{
  "n_layer": 10,
  "d_model": 768,
  "n_head": 12,
  "n_kv_head": 12,
  "head_dim": 64,
  "d_mlp": 3072,
  "vocab_size": 16384,
  "activation": "gelu",
  "norm": "layernorm",
  "norm_place": "pre",
  "norm_eps": 1e-05,
  "positions": "rope",
  "rope_base": 10000.0,
  "rope_fraction": 0.25,
  "qk_norm": false,
  "attn_scale": 0.125,
  "bias": "all",
  "tie_embeddings": false,
  "parallel_block": true,
  "init": "uniform",
  "init_std_qkv": 0.0197,
  "init_std_o": 0.0197,
  "init_std_up": 0.0197,
  "init_std_down": 0.0,
  "optimizer": "muon_variant",
  "lr": 0.00897,
  "beta1": 0.93,
  "weight_decay": 0.0,
  "lr_head": 0.00425,
  "grad_clip": 2.0,
  "warmup_steps": 200,
  "schedule": "wsd",
  "decay_fraction": 0.817,
  "decay_shape": "linear",
  "final_lr_fraction": 0.0,
  "batch_tokens": 131072,
  "seq_len": 1024,
  "doc_mask": true,
  "z_loss": 1e-05,
  "train_tokens": 702500000,
  "steps": 5360,
  "dataset": "wikipedia_en"
}
MLP neurons of a small language model. Each row is named by its layer, matrix (down: output weights) and neuron, and shows model dimensions 432-495. Each number is 200 + 20 x the weight over its row's rms, rounded and kept within 0 to 999.
After each neuron's rows, "raises" lists the tokens whose logits its output raises most directly, leaving later layers aside.

L5.down1000,219,213,201,194,220,196,214,204,189,172,202,201,204,207,203,153,190,143,196,212,195,228,183,201,194,182,211,191,263,196,195,190,155,197,200,168,184,229,157,209,174,233,203,192,202,189,219,205,212,230,220,202,231,162,206,182,202,204,186,219,171,221,231,196
raises: " this", " these", "\n", "The", " the"

L5.down226,198,210,192,200,226,209,200,223,200,191,210,187,178,198,216,165,205,166,203,191,212,205,184,164,193,194,211,178,208,187,168,186,192,221,213,210,187,190,229,194,188,223,192,201,202,168,195,172,204,191,223,186,208,187,208,205,194,178,236,179,203,195,198,230
raises: " the", " its", " their", " ", " a"

L5.down1997,173,206,186,188,191,210,206,190,212,190,218,200,197,192,201,220,193,178,217,214,160,193,232,214,164,206,215,225,180,182,193,212,172,222,202,157,195,164,197,183,160,204,205,201,193,214,197,214,200,210,243,201,174,204,214,223,191,189,210,222,209,203,162,198
raises: ")", ")\"", "),", ");", ")."

L5.down2991,194,249,195,216,197,193,198,183,190,211,193,224,168,181,179,194,182,231,183,156,182,218,180,181,158,193,191,188,219,200,192,151,227,190,142,183,187,223,225,209,253,205,162,200,171,221,194,198,193,200,189,201,212,227,200,180,243,200,193,193,198,233,197,174
raises: "ization", "ically", "ized", "istic", "s"

L5.down723,209,187,206,162,200,184,165,203,189,187,161,163,169,178,215,162,195,193,214,200,229,204,216,191,176,199,202,181,192,200,200,227,194,206,199,203,192,177,219,196,170,214,154,209,198,149,209,202,184,217,232,175,187,199,215,192,204,226,237,199,227,211,192,210
raises: "az", "ations", "ative", "ac", "ation"

L5.down1778,180,255,242,220,200,196,179,236,213,220,184,205,225,209,187,172,210,224,196,170,177,216,215,215,191,181,184,182,206,176,189,218,187,177,188,158,195,216,186,214,194,194,197,209,205,177,168,229,220,201,235,221,198,191,218,173,167,185,232,217,183,209,215,198
raises: "ude", "gen", "ud", "uring", "st"

L5.down3000,193,238,183,189,189,199,216,168,193,183,186,193,183,198,225,164,191,202,239,172,212,185,193,224,190,186,217,215,210,209,216,208,236,208,182,234,148,215,184,211,206,205,179,180,201,193,197,193,184,225,197,244,196,135,213,175,203,241,208,202,211,207,225,169
raises: " them", " it", " him", " each", " Congress"

L5.down209,162,180,177,175,188,208,201,170,171,170,218,206,194,195,198,187,211,163,226,191,185,192,193,209,188,211,195,184,221,204,183,203,204,227,219,199,189,208,223,222,214,165,196,162,180,218,205,173,227,204,173,170,204,203,185,186,167,183,217,186,186,188,147,208
raises: " length", " time", " times", " reason", " size"

L5.down1988,163,198,188,203,216,192,157,194,167,216,168,203,168,173,236,186,167,212,200,213,221,226,207,202,201,201,185,218,198,175,185,195,170,214,178,180,219,170,216,190,206,170,232,199,188,209,233,219,218,194,201,224,197,232,177,191,191,172,177,179,235,212,190,195
raises: "ated", "ation", "ating", "ations", " city"

L5.down783,186,206,196,206,188,228,164,212,165,191,199,198,211,195,169,180,198,210,163,221,199,172,214,186,171,203,196,195,212,194,192,174,162,179,220,181,208,210,191,187,163,230,215,206,163,213,182,211,231,213,186,202,198,172,204,191,186,196,236,185,196,227,213,162
raises: " it", " these", " this", " there", " they"

L5.down1718,175,211,220,190,214,219,173,182,207,219,203,188,222,217,187,143,234,188,192,251,204,205,182,189,195,209,155,219,221,207,201,184,178,170,153,197,216,181,228,205,208,214,225,203,191,188,221,223,202,219,198,212,233,217,181,197,212,192,191,215,203,224,210,188
raises: " they", " it", " there", " he", " she"

L5.down495,192,157,191,198,222,169,181,200,202,174,215,216,207,210,165,225,241,180,221,198,214,201,195,164,203,219,202,171,195,190,175,215,180,219,205,161,226,214,185,171,191,209,198,199,184,219,193,191,164,162,247,182,187,198,163,222,227,200,221,191,227,206,213,198
raises: "ant", "anti", "antly", "ants", "iz"